From a checkpoint of a small transformer trained on Wikipedia.
Size: 18 layers, width 256, 2 heads of 128, MLP 704 SwiGLU, 18.7M parameters.
MLP neurons of a small language model. Each row is named by its layer, matrix (gate and up: input weights; down: output weights) and neuron, and shows model dimensions 48-175. Each number is 128 + 32 x the weight over its row's rms, rounded and kept within 0 to 255. Numbers have three digits each. A neuron's up and down rows have the sign that makes its largest values positive.
After each neuron's rows, "raises" lists the tokens whose logits its output raises most directly, leaving later layers aside.

L13.gate36:144109105143090052175199073094095171107116156141149119196128113110124153141141214095121087132105128149122144068182147101103102108100114149082130102092097109190131170175076173101155135133132122111112155105117106129103076195093182160127127163098117163166130173129160108120066174161163148130167120178122163134152145126145194123157146166108122081114155164135122185157152150144107116125133
L13.up36:094111173148134081152117052099084195090176157139142143090177121125154091132108199120146096067150100121096187123161063084079109106132133164108138095114109095139126178145135102111145122148118116092174211131153128100073113153126174203130175152171079113174174163125139099138101149108182154114118155168080103117152143124118147150122119150107063129099179181155142185136115149133145160095142
L13.down36:126122135136181111107102170122111157150124088141106073172144130122179118118104155137099102113135124095110121086156179164132091120145115155092147136149092132149139150152071117160139128143165137110119143081161109098135137165144134093127093141108151132134102157090147138123116136155101130132111114162114128168165133149182128103138112069121106115127073120156105169167142120024166049097177
raises: " there", " it", " its", " this", " these"

L7.gate449:194110138090062190174117115128109119118038149150141179099138161130091149102192177088113154165151150148090088104155143138144189135179142139121060111143169160140057121129132107136166175096169167135075113095146114123138168153104159132123115159130117143152133121122130139123159116130150107167121125193144109126158157177151169083220169136183127150126092089128133167139129085100103124105140
L7.up449:154120101113095149145109145208152090146000118165153110079103145157132142136164223079128114174105129100145122105137073151134177113116094190084119116130081161125120097152148116124170105089151154101139151113130130096155153169056108172140182116121126131137111066109109187142150082081119096123119096161078104118166157170138134129166100154134159163160059113141139116121121052095136118120129
L7.down449:167144111117106159148115152139121115078084132142204148112099156157123151081131215120132119149148116117143146161099078120118147129142120163110111112184069158067132120129113160130166126140173115115103155115138155113174129176108123139145139161145160187130117141154118158140150181102123106098135126128139102128120167181175153158137146139170150176145129102128190151150099112053255158134152
raises: "Scientific", "Studio", "Final", "Mar", "="

L5.gate580:092100143086128158096093088149054185129071111123097150118090114135085138167149181149131117120144049110108137121156056087193132158168126089133175103116111129182133144117150210134137104165093080137156076133143130148115162114138083098108127098112132115107100114071134118078129121104115130147113190119170113154158084168130147143122151098107112087148146148079140189127113121048134114129169
L5.up580:094158141154135144122101125117061166139079084121131174132151115127118125137103093164192152144143076092143094144109132121139099175146137096095189084150125127127142138114147109120131092149171165117090117127117130217205165065121040112103090165138150079123085116175125077158088108048123150091114124161162169138134102106136141090104064120149102102112130116162115068127150080126255174101123
L5.down580:149138145166133141166142156090140092153148086132198185110140083146156139131161109147200138187124108089132118132114147176144099139171075120161154153138137148104124126171134101105090124122136135106142126115126088138167187121151056163122137147144115124134117115159138106134116108115136123122110102089124165119165182125122136087085058158174135102137106167183139033128128077154210104114098
raises: ".", " (", ",", " ", "-"

L9.gate276:108134170113149159083122142092104134082211114087155115137143118151103130106095120082052151074103097102136105151112204138101121147116120130126100099079129164064115132141172162088088122098126131115109116121111172098071085137165118187103130227152174198173182132098135093106196136121124105147057128102179140101152103160115146170118107199153117132103138148136127136141101133140088094078112
L9.up276:135077149140177093090090147082111127172186106147114073106154100124090164152056160132078123115093137127172131156184176150091122142128131130124125172084163136135103115116094169113103154147101091173115064088122219103097102140135127136135107134094141143132155141144091184112099124139132120121100165143097134081134077128107135163079134128163173154125197131164131145066172108159119151118103
L9.down276:115133132183138159131131200192141147120123072095166092171182146117155144190129082149151124103109151090136166136171138071179106163141158144105088121064125148089168143131123079174131098108095130079096126187146158147129168106086193194132149152188112105171210152106137081129171089114094134144119113097122131112139151112127145174060114104127097146113096136096132124138138141127118080164123
raises: "ments", "ment", "mic", "nt", "tic"

L7.gate437:105069127136126148095120101123153106116138091126103141091088120175112130094134155165080146061119066102168108106143213113175164119188135137133169157164115110101106082098188059134115135150120119147160115188129121148066123158142148148150094173226116130114155118099123128109159076122194168107130162147107133093096158117142151150133115096173052083155166120104102161149071160108113116162138
L7.up437:112102108155133126114116139107169114115111074119130178114081104202121136102106136188099153074135082099174088144122169110174174144194150145114171161157125093118125068102147051111170097168142106135154125191136148189081172137143176174144123194198127062104128109125127146173152100076182177108137111176123138093085143116116142160115116120184101132119148097131090114147094112119160124168141
L7.down437:098159101150159088139119178173226132151151092097118114125067064125117155108157118131136133123126121101166100121156094104112127112154122151119166153139122132107071109086133051115142146170185104139087106199129175189079134117149121151181129160125099063167071103187144153174157119111140142169105131164114116132180125126115130140092129135177140141153127114121137089153093136124163119129103
raises: "d", "s", ",", " ", " ("

L11.gate160:149094138131121098133109100129092181076157119122119120092087138157071164151033166119187126174144109132079156160123163113169123114105135030115161101060126082098142141134189167178113137086103041115104035172126096091098090109116080210068172149137148130143168166150055125139146133136113111122136097103153104163058142181106153091126164155150126106176114115121117166144163175079107114107137
L11.up160:167144129150171065106121101096113132125133112073134096091064133108129143151043145087182111172131128124104171165087166087138130170082156085108117143122116153090128108134141132121120113181090055143117084169127176132105071083142087185117179159136156093122111143123095131167133154131129147138172108154127132152070126153130101104114138126122202144159114143163154153151108149087161105150119
L11.down160:161180128098173132120126085130166121168141157147170111123107142114123109184150141092126151163129123120154144129085096081148164104088164182087073175156121149150109079144085098154125127151149133081128151069148147117134096106129114127164149134142154088126085121159156157156095093125093169131123126177135104080163134129151097176099125137107192185105120118156133130153091132116167147156148
raises: " ", "-", ",", "s", " de"

L6.gate136:158118156098125189136145104098089115080089083125067137121116135123148091081161125142043122145181099135072103101141145124153091138178116155135148118139127127168130160056128124168144087109113075109159160067160156100116181132187176106115105122182129119167168119105137135111123201148165131136098173082115140174082110198095113143103119131165090100125156124098074136114112087123123127130129
L6.up136:152132157118130166159116115100127115090099045134118190127114093119144115098123120098070147095191138063101109164135119110135100130165149184133156105116110092105101122108109084101136116160117162151109169136146194172175166093136132096137060146144104047145093122144137181147100168102131142132144166134136135187064143176140138131076144135141135144143118105129073087082126099145170151120104
L6.down136:134136109133155131102111118126179130197156155167171175128171085143145107169102131138156197116098146073105135164113067110120109134096138129164166138097130119080159085178094148095140143159112110115082101195127121127176143158101105103173125152113139059078050168179169181200085083126084137152143124140098125173107169151153135110125135130072185192124149103138131056115149156151047130078102
raises: " ", "-", "\n", ",", ":"

L7.gate367:095150132125086161146167141191216098112162148116137158124086158183133080179119110086157169150099128197150133160168158097122090131116069143127171130082128142092130102152104130117182175184171079143078124057116088171200084124151081172163108169078107132094120152128122147092212133135071126119128117138071050083133113175143098131141109159196086087130130105116115113114131101137102150163139
L7.up367:117141088130090156084145146081179151146101125146150143156147171180153113157107132160128125145151168111184205126141105114096108127142095150110117179111132123157128103130083120112127103167160124080150172097095148101102174125053170096208115170114152150159137152166101227160110138163161188103130096128155167052131139166179099109110090149088071136093173146197163140150098153125131135165206
L7.down367:090140096098167160204124146115104155162117128126143151093159097136115117231160115061150107112074089131115130160119142109146119121149176135115085088153153133103145157113152169066141194131089093142155150127066144161133131142094071182075175134114109103154056105109122143066140137157146160135125225152079098129131117152141175168099142099127174099180121065134140113070132167137176050172096
raises: "sses", "nce", "mp", "nc", "wel"

L15.gate271:102120165079098150182118096132074106090117112091142109149123147086113183136088152111144058164111086131160139112141118095164108131153132185089150104135087103139171150104122104126157131136113159124152122164168165095142143139136139135184139192112132132133144107137142103124136159148131100211137088122134132142119118046197087126154189168169106175085089114128073125124165143060101119161152
L15.up271:134125103140105080088122154132160150142149078108106118150156150143093098113080180101163139122057180106126185150070144138143127149099148114165139131097135180124162104130165081098134082154136167088155089149092122137165132094101138186113178127098119090102114085141098159135162130116111154151161116102130140116125134141098154090161110109085072105076073106132174148130160137210126077116136
L15.down271:085124150077172100118066102070047134100103142160130119074140069104153150124129113153098081115170051147137100102142132109077164076131107129145167147138107149148128145116095145138080049111121084143075112118160069172106149146123113070158126139134145092176098107107154086103130140147134085133094180109155104165150116078127059137157172172160139154120148120111117101115132153105104106146108
raises: ").", ")", "\")", "):", "),"

L15.gate61:142081099091123175115107127104100129102158194141157128122124135140111137128086115107165086066095102159088158142145146139065102153117096176104101117075177168122119214100145142105129159152066090110047140161162069086088090181160147163136054152164097119118071172101131101105132193183131124122129155171157129104170129110137147135164134085200130118125114192094129144108122211139127148109108
L15.up61:110130152084192124073061121081150082171168080089112108156101102131091204099172145131119087110148142099142190137142139131182114104065108161156103118185174168166135074116136121189156120203106121153091133110168109071129110161138144156103104205144153142180154122181095135178142134087119182160127176133108162162081140119158111085149137170116141110157093126108165119144132092136144089099153
L15.down61:105105094139106107157143168165143112115157168141144103163096068129141175106122142140150145156070196128138146095071113131135145096106103120084116083173078066117158122147117133136118147138135063100118138146168132112172108106139168068122093104124128164218158087165134122168111140122163113183143137172149120110109138125131112165164116067165152114127116146059135194138142127206098127156141
raises: "tory", "ight", "th", "tion", "ial"

L11.gate391:070130140127127189147139126129073110144137118096142151106159133062172141076127096137127079124131108158148131118183138126173161074101115109053094099138071129140139189123144139169220144140086136103084109128153155165133152106097126124191148175156142133127104054176171100081102141103151140125129119156186133071189124051149077121123126137150093131129201074144161173137171134089113131138118
L11.up391:131145105162132177148141129141123105120114096131165130155153142205129104091086120024149100103138208127038137095103053125125134131073115126126134132102163129028083086057126131096126115171122145163159108132161157170156112188184175140177104131133085137171116113159139113114073124134104190126159147106152104125140171113129159140124087096148142124118142132150162156140157067168126099112090
L11.down391:130155115117177070130115117091135187056155155173129110126087146147142169140049122155102107151165127093090121069100194190152111085201075171209143067173153153079124116088150176134060076147157127138133132090138135082122163127080073148127137101121100116149174130167113170130158135157134121170117134111134108095105126131107117130145150158152117137130084177115088092127110138126129167111141
raises: ").", ");", "),", "]", "”"

L7.gate162:167223135131102206131109162099133130117116125141104149142156129127152057121108109143128111150148133150091108138099120162073100100088155105121089153099108137129129156167129143130142158100147115108149090145109110104129163138120094131079098126173205164148163145130067094120117110153135173129132117109117109140111166150143149087120143075139123081115093072142104168137095134120106102113219
L7.up162:184126136154125172101061119133097209044129035112120170128100115142138092106071095121129154127144089092135089108144184157104132103124175065178101097151128175128092138075159141149141138046153141089184140111118100111116117123130167185089127119130150108133111106141152088186133138124199148117134119136164144095183135062142073100130138113165103142146113145153079115175153165120155164099160
L7.down162:143095167160105124089186102141100178061107140074175159163095110133109131080108110123056108081144133124090150129135170102112139116147104132165093149133156189162062082128192124154145112139139144115157104142117139127113075128107124124128102149108094157087131142143178136167114145094135161077176120131159138117161112078173069100122150142148078156125145136093137106167189113108172224094116
raises: ");", ").", "\")", "):", "\"."

L15.gate602:070177128028111115109139150163100204096139151146057115132104100108158108076110163124141099127132085194128150143118186096175137129138079148192151171100116128098129129124136150124150159150084163094135137119128131129149179094161100101160186101154117143158173139079121170136190107153202143152093158136061127122084121174146189090154169134128064127124107171132181146155076149105108099141121
L15.up602:138104159093113110120132130132041197093088102140135130102089118070135086105122134133141080074097142090110107120171171092127194069152086149171152158129086113126124120138146145132119167155115175135079093090150188149184199132080098097144129146156103160173125125093170142135100132158145101128099137180099102154159147132123071149178138142173074163112125134146115107117149093144138090138126
L15.down602:149091076143143160177156132101047101103138143180166060106121113139110153112175089131128070128079153154165084119147124124118149095118107174120150141152116106154122124118141140144140138154144119123061062095150133142178114174102070127125154166160149112136097117151155118104128112181148088137154127141144097124162069107165097103095164148156146151138154120162083150098093108085255136140104
raises: "\")", "]", "ines", "):", "”"

L4.gate408:048118128134153117107129148126137105093073103118080138161154126122024176152161148140172101152107133171166141183159144103132130129143126172115149107100099129164096120060156115143177132167100077154175118134084112121134167182162106139065114112106123153101166131124090132126158139153154133112157113146065081141196160182100121080147158094133099127106122128091183147113116112150085132184107
L4.up408:073143143177165112093111130141160121092087087103116141145127095166052136146163116170188170148102118125116121183188126123078136094119158174156159105118093168134103129065147091163207156147132085155191114165091117138128142136154101134109143105081112135146123079135091174192141112114206151074151103122055127116166102155062098099123162128132108175078126090111160099114125111157137139190136
L4.down408:151100160131146089134119133146144144121137106119163156144121129178125153185109151117145176187129150101123117170141137108134153112128138101158148147168142132099135117132142053146149126149147141155117130133128128197112122140126111125147138133122137077153112102134110136164120102133141160065091142115119122148116138140120143130090142145110138185142101156134158150117149126146254148145146
raises: ",", " (", " and", " ", "s"

L11.gate383:147170154152105161094059161159108194137119097115109057143091113113179095103073105102123142128159095165169116152151115103137183099104088140134086119123135165170154162130122141125108096150101106137073142075077149088105129131108129099147112153175190126179171101100137099133140129116119092124126185143113096142166164141142166144127211114055040069182109072080130148189145133126104146121110
L11.up383:148209144188128115142104127155116139146168097180140142141110103160122132115138162094146130180128096120159144141133094228092087115118157129077088115125141161120144136098085109139168161151103124146176170126170153119147090173143163139158102086201164120159085143070149108067131093166134122067135141214137166127205125149079129141127121103071094189151113127131055113157132124085116114089110
L11.down383:152088133159124171118104171140137091102159083131175193150153077114171151113138077168181120109109137059162079121130126110109142145132132125111085137133115182124119189095104144104172135142096137173129142095135084151122141110159126140135151119117163162179133177167054155149061206114077121144161150155156159179181138150119137152109099116098117160150175091157107130127149132142204127076101
raises: "ment", "ments", "rated", "ed", "coming"

L11.gate51:086094114104163129153130145130153124140128160120115133125208196123120073091081116171108089130146102149157127097091180138125167127176124119107117167100146191174142105110096134157087174100013095139134117120115109085155138151173173154117112129173140151195157121093115154107134154180165117178133131143208118166119159144148158147156135100121098075131204119099162170081152135162110138184148
L11.up51:124134103149176111144170123117179122168080149093120143118169150125155109106059052147105121126140163107120122123087110104102146202130178119109139129105151155165156098122092096097108145135084146139125126108088109123173148101155141149085161130136095054177083162181100154101107178142155184172157085148133111152129113065154111124128117160111124161134153127170161112076167120180192166174107
L11.down51:134123058116142114146127121107167122165083115207118134188157123141160101111085109129111087115135175122159099182129064115088167129103152169089164119116172171066161146143151062080167083142166155190110171164152142157144107072117122105145121108145109066136069178168141132144137158192072138142184087121103133175145117106147105127075140130083163158150095144189142072119149141106213129108096
raises: ",", " ", "\n", "-", " and"

L5.gate260:117096130118088138083134106133110174113078118103051123131128147152124147190168091157122078136124100125153139145153119132150117122142175131139101105132135119219190148129141167132182070122126102146095093130161156167165113114149105123120147131129168152077158086062114114080149137094136128136118151140169104132147127069136102177136156079094094111134145156111113224134149198083140170145122
L5.up260:194166128122092117146136120147119149153175087131096088116146139122111176179174130133097113139179126071170115162123158131146191135177115129135129079199137112162163124143127096126086082113151178164098132131138191152183182123155189140155145101137144036123075131130072161182102147073121153104166141119190140171106100065174168157157118077139183168129077121123160104108160124093199122110137
L5.down260:166181131127120113174164116100137131145163098166146148131166079139134116153116190089128152151120164115121115171108092139123117121124036157120114180101098128088158123120086090182058150136118146089134158092132121123115143113123150151134169141102094087125159125106107130148095147124137117111151122117122155133138125094103145121142069156148167147122073183153082077170156108141255081125121
raises: "1", "\n", "2", " ", "3"

L13.gate624:126109104113074118101160095119099158105167149132136088154127143092095147155129160097118094110148118164108174164167172097085129155094099112100085121076156115147116160063176156121159138127144145176115118098084122131082139166116147159134154132105139158117165110115103143103111071131150167180144142186093146065191182116149170139139103116133082145156155200162187216135117171072034126089115
L13.up624:121126167114062113210151115110162144087134128153106129171136156092158125151136175091111150114147072151113108133149121088108098167099132191141102109128162175136150147105095112152094144111141045158045119113119151163120106198049156134099132116118144195127106206132175107134113162109111202122111129143130090096145126104164137143106114134154082149123142147159156173117160151129135112150142
L13.down624:141094156151146109081101123088101178157137107139125069131108088098223150150122112117166100081137128095154126112163116109118077120097148168114192154129129097160120156103049085185152185117123102123171144138136119087114109088156162105116123134100123103120128224117143130123106129154113162091105103189116136121170131161125184106132091136116096142132116107142107171156082100084245081116156
raises: " they", " she", " these", " you", " it"

L6.gate432:121145091191097131138159155122122174105068072048104125155159044093116177171127120139085091113130113169187127160147085087130196085128143117106108123176160136170116174157145165173200043084149145177123154092165120128128147144117083120092090118197134158111126110122100119113055145148146185161126157091138147145137108125124093132148114183123163110132124137121120138119109060110176140107109
L6.up432:098135172155158154101074163110134102142192089113123161150182193110209117145157161168097061166086132129148122124082054142145130160100130109090153118142128171144159142142114132152126102178171179138132136121109156134138158162169132104135056128138138171089172160115104130129117095095140134143181128116182125130169128129162210092068097123137140068142165097136131190050090116122121100110154
L6.down432:157093166152084107055113161157121174108169071044126118147135070077082120141131137126107092153111141167137118157123105150141224087124143143163129169179176132128128145179172147157148096077158121130087130133114133163070146136157091125134107144159108168188078155107106149172084110097121124114182113109131145177132154158136062142153129139138164110172153198090097034151089069092145115150112
raises: "):", ").", "\")", ")", "),"

L3.gate272:140150126145184106145062149101123119123138126140126155157199161074152130128114166139134125091124143123106135110156185103160157136098098140167136088116099136125145179067140107144162141130061113160174131162174115094136120117166123114086095079173101141138194108160111061143111069120094137159099134129169141159124080155132132135161139039124121109155108136125142151128136185123105105108107
L3.up272:161154168183165143122106124116143101118160127182108098137156185083141134122064192138136123109121135126091143173131121116083182130136156118114117081120093120126184145064123082114174129174113110142116189180131161119166156089101067138156106128164132105159115058148134094179083090085155131130094139138147109167080103156113087135116173025116128142150098150169170129074141198137150113120085
L3.down272:104137119116143110118138135110157176140114122132132125114084086163139137186137088128173159185112102157162120148133068168118147113145113147057126103096108106181109082167141061116161138130129171139111142146155113149110154167144114091165142156165192084104068162112098127131119130099129184132123133161102143097145124049114095115110123140081120173148137163118113155174124110097255144142116
raises: "s", "es", " of", ",", " in"

L7.gate319:146181171143109185112125115171130151141137110151158153122155089159106086127143113175171101115128131174132127134105153134112066096099098164094124178130148167129117110167130107163167162055025106148138173075099148161119157172162180148110095088101154128108162157146115130121120169143130097137153140105112061194137114149070133164153088094122133099112183108120154133128081112084113085099135
L7.up319:140181169156108170119131106171109136149123126150153116123131097150138115140151098180185097101133113157151158111112174091089064106100119190104098154140148158131112139193129085158139150068029132142149177086111163176136156172178170155133134061080167103114163128143111135122143184144121112160138118114108102167150086135056132172160113082126129091117203119107138117107079102073125135129122
L7.down319:153190124168156114077137141099206107119076098135084114173086104148154139159106102155136099132116150085153077143051198124156096150154147100156158142139123124120147086155119074121156124152124160155077157117149160128120144154141124130140132157091165090112123083071117182183169137103144123152113154176129144091103029130101095090128123102131140113124146108148131162194091103136217081172160
raises: "s", ".", " for", " as", ","

L6.gate27:113127118118101123094131173142086087054155153198171127138118173146095109117129135112127075147168141094076128117093127106106090120082079065143126151110202109111097143084106140119149095102160136116161112160124111129158103135154144127121089118226074140132127187183129125117112120105045109105177105111112121134118184141096133097102182149141087151174093109089138109171149162115089118121129
L6.up27:121161114125192136122168150146085209128123139114157175129142089161069112144137131143115113148155015135139084142084135106097108134127101142127119146116085173181133133137137103117223072116132070125174166115128087155120146120139168158091138162130122128082171145111116078087147148165164133106179170128137155138157119119128096112148115074079171105144172113159093147103077117106140161143105
L6.down27:151100102137132139148068136122142028071157169164183089144125188132052150171095109151111108163139154148102146196082088177096157137122110103126082121120179099131093130094041080155149141093123120107145118181169126075160110170112197110116057150235109095139137143128141137145065126054108126128153120121136102109157129140121073145117109131137081132120102133076140103160177218074101100158140
raises: "ese", "es", "e", "person", "phe"

L6.gate233:023069122137103128084116084137038170076121153121070062094092151076095143098103169120108135137174104126138123189133157124121142100126075126176134131132092152153054129145137164168156143149072093128135079113120103091066131158140095113146099126145128143145149122099097151150158139126171106103076178064145111113163106184167163146139167110164090119116142170097156149098082170115131117127135
L6.up233:065079051155115111104132103078070139092129136149147090106078186105106136122112198124134128146170147151103089190098146151086146177107131172145158132174105114085088090202103143168129070154097121142143081146113103155154174078118101155152090171107101075198119131158122168116097116139133131165107151107155116142128149169144162127157130126147123097143114123108115079115086122165170131162115
L6.down233:179150158140153114145151161102161161162114118150166181139165129178140110160181090142163104148077169133107101110100076124132102172091168172060136094187123083128160104120073074140159095145150152133151149125139150156223103078112109174143177143102155080137110143154160125102054141135115178196193088131114139099123108070099131123116097125077147128139088046117093116115157087129069143162120
raises: " ", "-", " |", ".", ","

L13.gate563:124181189066131144060101079089135138127097147128117149156046102088151119096186190183169087090154106074096174123125132145121105125087079054166146135093091084158081158151114150187114101156178143093063056147113172108090145124096137142054182064108136132106126126183120072137201129142122114127061113108096091099122148148179135139145143111166140160111140135162124187143146129104101132121108
L13.up563:123177054168091165110083191160120136111132114115126121066082107165103098179175104132087148089197120176149027103160123127122124126152107152225072114163131205087097117083136111165086147154096072108113138103156114135130130128124096164129110111165113095147125137087163067133108120109142110126065111107113113107116169140129125143150150093118111111088161137149088110120066172181129135157100
L13.down563:124147183120114114081132088113109101122094150120127134114082092083085152193077147049138126146086145129135147086119156189208120104113078126115188138122159187182111130101120147143118124147144116107107147108100202112117142160093131140115121099085091089196172166157120151109148202132155118152083152119152117133132167148128118124148127163118197088122105164060066183136131129130079125056141
raises: "ic", "oid", "ect", "ique", "ologie"

L15.gate162:122092158100140088108064139114081182119152132150042118129136244122177124125162124171168101150116132136091179140125104193153120060093156068137101132082115120141109139078110159137163152119117102094136144132089140119096091111122164138081173126233085158141105057108118160163129152064174138129090126133168132175148140148162111151127144116158083071169164175109157169117124127111092126142178
L15.up162:159145192177145129154069103126092124156126175073185149160098138110188114154123125138199120138125120106137129099152189121104188127064130114143089179113069116126153168167106146157106132139161117112136141087123123041136169170118105107155113125132096174096144122133098117141219143122168127137127142109193116109147148117134157086114135134173135118163119132154101160119151102128109125120149
L15.down162:115119192135117109124144095127121093137127084138135178153098149157114136139139149096180114084058113049108146133142112138164123119134111121094087098150169119169064121087109055118085139158108138155095084136134127090168164175130102116149128137144107099093109090098147122116138161068145171149091076147109164116140140114143080155111132093096165179155172099104091137137103114023061089075102
raises: "ad", "es", "o", "matic", "e"

L6.gate353:161091105148066111101076143154125205141087166072062144101180148113152120168108118120155115127085124156174102110146111183083132129149082108143114104127174110195130097121114134125110156132126080155164100122185161136103125199107184156123133132138148153177127037153100080136185072167114125103113150078202159147112156143144160105161155155104096114109180133125124182149117173129099159060141
L6.up353:155098084164117128076077116072128180158107118100107120060164171127202083184105119137180131150126140154174063146116129148044151140108148139155141129164179110154140076135127073085109159141132103190108081134172137182118164095133149193153127142150169089168079109185098122168143056147121192157135155093166219182147123080118122099124133126087097108072167132157146113108152132177150186084115
L6.down353:114114116101187124127143137105129136149138135147106135085180127156194099169114108131123126146123120150126133129129140156091155139113166144141124200225139106107133137156070133159104109109162115075136150163133129193119146074108113135126160138169164092137107176187175159157109149115142170122144128080112158154167134079087060101063154177047126138154107138156089122094132091181214173071129
raises: ",", " ", "s", "-", " and"

L6.gate472:106136111154103101090135097124114151098135116113094129083111150117095196154124109117125170086163123155144113103153135090173136048146163136199111133063104102128044133123110144169125099142078111112141136130122080178092101109173093177089158111120110118105208096070123095147164098115174150103149159151149132082117126118148182113130119142137071112155140146088176116076168090129079155146096
L6.up472:104111130173068117140146113129154099112137108136111129074099142130143147164139163119111144138167127146139099135123090080137164133146203123136082122088081117120040148113095134099110117154128143114176114175170129125122147112155082210102181142102117086096130095097137161182125118058151110117123134167151173068088145094157137123167095118144112149137129138131149105058170079118137157100077
L6.down472:128126090140128112173135115137161125183131087127108171101091140066148154203129083113151151156170181137169093152173101157117134133100153151033170098176156138136086137143035070116196159168127128152084105141190159201155132110175102126105144137097082114087092103143129141164116086093116123168134063149156175105124141143125126076118124139172133141102117091140151095174136156142200138150132
raises: "s", "-", " ", ",", " of"

L3.gate10:152113144072119185161115067105126136137139180143070159118108176156138144117154112114099114117161111154096132108156139085137121151153146150156115170095111127170127127132107104122102146110132038087190089084150077059068133118111136099118095134183080159104140124074114143124157201146105126103106105078123083134141126118125147094111127100158079123104178143112063205101104123126103110089143
L3.up10:145099138105129139099138091099133096129113174167128159140122168151175135124128087074099116082149117111086132155130138105099165113135123169148117143129128126130098068144131078113087153092099076131165110085170139124194146098116139094143076191131074033136055074130179128145140211099088132075138026133104126145136128072128122099112175152129120126141166141101078071112118099141173151071123
L3.down10:132144112161104065121165126065162179130062102135213082134127081130152145135103131195100067118117151146155153193096113128126157124098110151126107123195157094121145141114126148108178120111131123110129156167151140120191142131112123140140140146122167071121072112187162134133127159105114146121137082183087164180152115068162095105152126151080150119110163132131099090088148129164227170114094
raises: " ", ".", ",", " and", "s"

L3.gate480:110114101147126126157130059077111068160132131104172156143103126139105184107109139118123088173197150120202186099179128159145155158136170122138152204078164142085148115071162161096142136136088090155133121062158138108118148175152149152060101170197154114159136149155103119052102168146091155134085136175150136150123110122155107123157114132135161134122160192114110194061155140125121093144098
L3.up480:120103131177097124167108087068126087156130120104141172155089117169094190110114134132109092187169155112195182111153102153158150165148194131150152206109156114082153102060155146047126163160074096188135111075161164121153123167136163129093097190185143085150087133168104118059098138073069175115113116174159144135131125132181087122128120160124148170084146161104113173089184120106150128145081
L3.down480:126121123192084110171143116096131110184144124125180145145126096137101182102104144114151106162136147099155178146150078136127163124150167123172098172098162129111127146086149171082115139165125097138128105068123142108155145152130150148132130207174098096111055143164083105094093167104077139130133110162138113136116149103130098139139133141139114146109114151119141123053149165092255111135088
raises: "ft", "pp", "tten", "ed", "ers"

L15.gate282:147109170136145099154068127139136107113118151093117073147101130132101129160144170139162116138060170146137118087114131059200119148226071130156184114162096146193136051090094104119116097063122116136105119122143120048131116118134129089120136108179126142120138050100077143157167076149114084197078139179088118095082087109087118126137125095113130085056146114057127162105080142113130074116128
L15.up282:138118114108157166173176120151141117092117080105111102092159103046121105128106148109103159100157137154123105101153167117098113095141128118147159156186054151145070104179146119142108101064113129063152097187133131105120139089165167110132087104155149082146100112084133115096136070127115156150115137127107135150083164185134131169205087093109133095099110096160179082143114081140176115108128
L15.down282:104122183131097115113141137106144128105125141210203162142156109125113146172158110130170092155172087079111080143176147141127146165118099154135095083117107114069174147136131129073157113117125135120107142177068187143133076074100087129179084118111072100113109114126191122136094114130108128131114143127147137095138106115098107203050128100136092104129106111157164154130107124108207157133108
raises: "ment", "ments", "bul", "ct", "ral"

L2.gate322:100093100066090141137087143150106135060099184065068096151134141135084087174090093170180111191153123124130174110161120152147053103130148128148178106104126110101145148117149092096190095093171117130160109134164137145101119171171094095133163142114105179127202142146176123131137100102132085111136141089166082137101148150144101105087148116128107093112124156082144182220104155139112068128095
L2.up322:101098132122104140068108136126146118104104163068105051185150125160146072196099102148182142169138121129114170181134149131125071136141170175151141080105092105105146163155114072076202113122146106108137155192157180230125132094185082093120126150126115092110119113145150128147129099087082113091111188114173090138089137092128074118100147089113106090127100114103159123159129169138139078149053
L2.down322:138157098124129172158097139064123128098153096081103081148155104131097085197111129108164086155082135112143169169128085137142096101112205163113114153204124086104131096118155064130216120147115108094144131190143100186188115102186150113143124135150122068076078134094136135161118103102150135157130133119163151147162115121105110138143112068113150154122082145141156158087121169106255128147143
raises: " and", ",", "s", "-", " ("

L15.gate283:168090124107130132138139112166097120081117130127153138133141139087153121146096179135101100064135101101139064073182116159142101055136147152165060121105108097093133120115099201152183107145118138140111088119116150119165068171125134117083087117143131118158150130102129186096146153121124043141165126116159122166108123139143105137094156058170136121130067147056049134089152159181129093155132
L15.up283:155156079072121135102128198146096124154128152182141157116099173111197097164166091147106134104217144113169102102120140178115079110120161147124099131114181148077221113079075148118186099100136144144120097106128057137126107176112130094168111121115129127193135157088189138093147154069100093110129135131153147160135102121115148164166097114134131106095083126120151108091128147194120099184109
L15.down283:071188086115103090126150150129139145182168164112182129105112163120156122131083108116167170113148109123121074072126140096127098127081127136155152164129113159085133117135092137131087140122117158119096147156149126108151166126115169094150118132114070109129165128118124120170094109135143131122149108157076160106075108156072127081150095132134113124203154161147172097138103082184188142121097
raises: "2", ",", " |", "5", "3"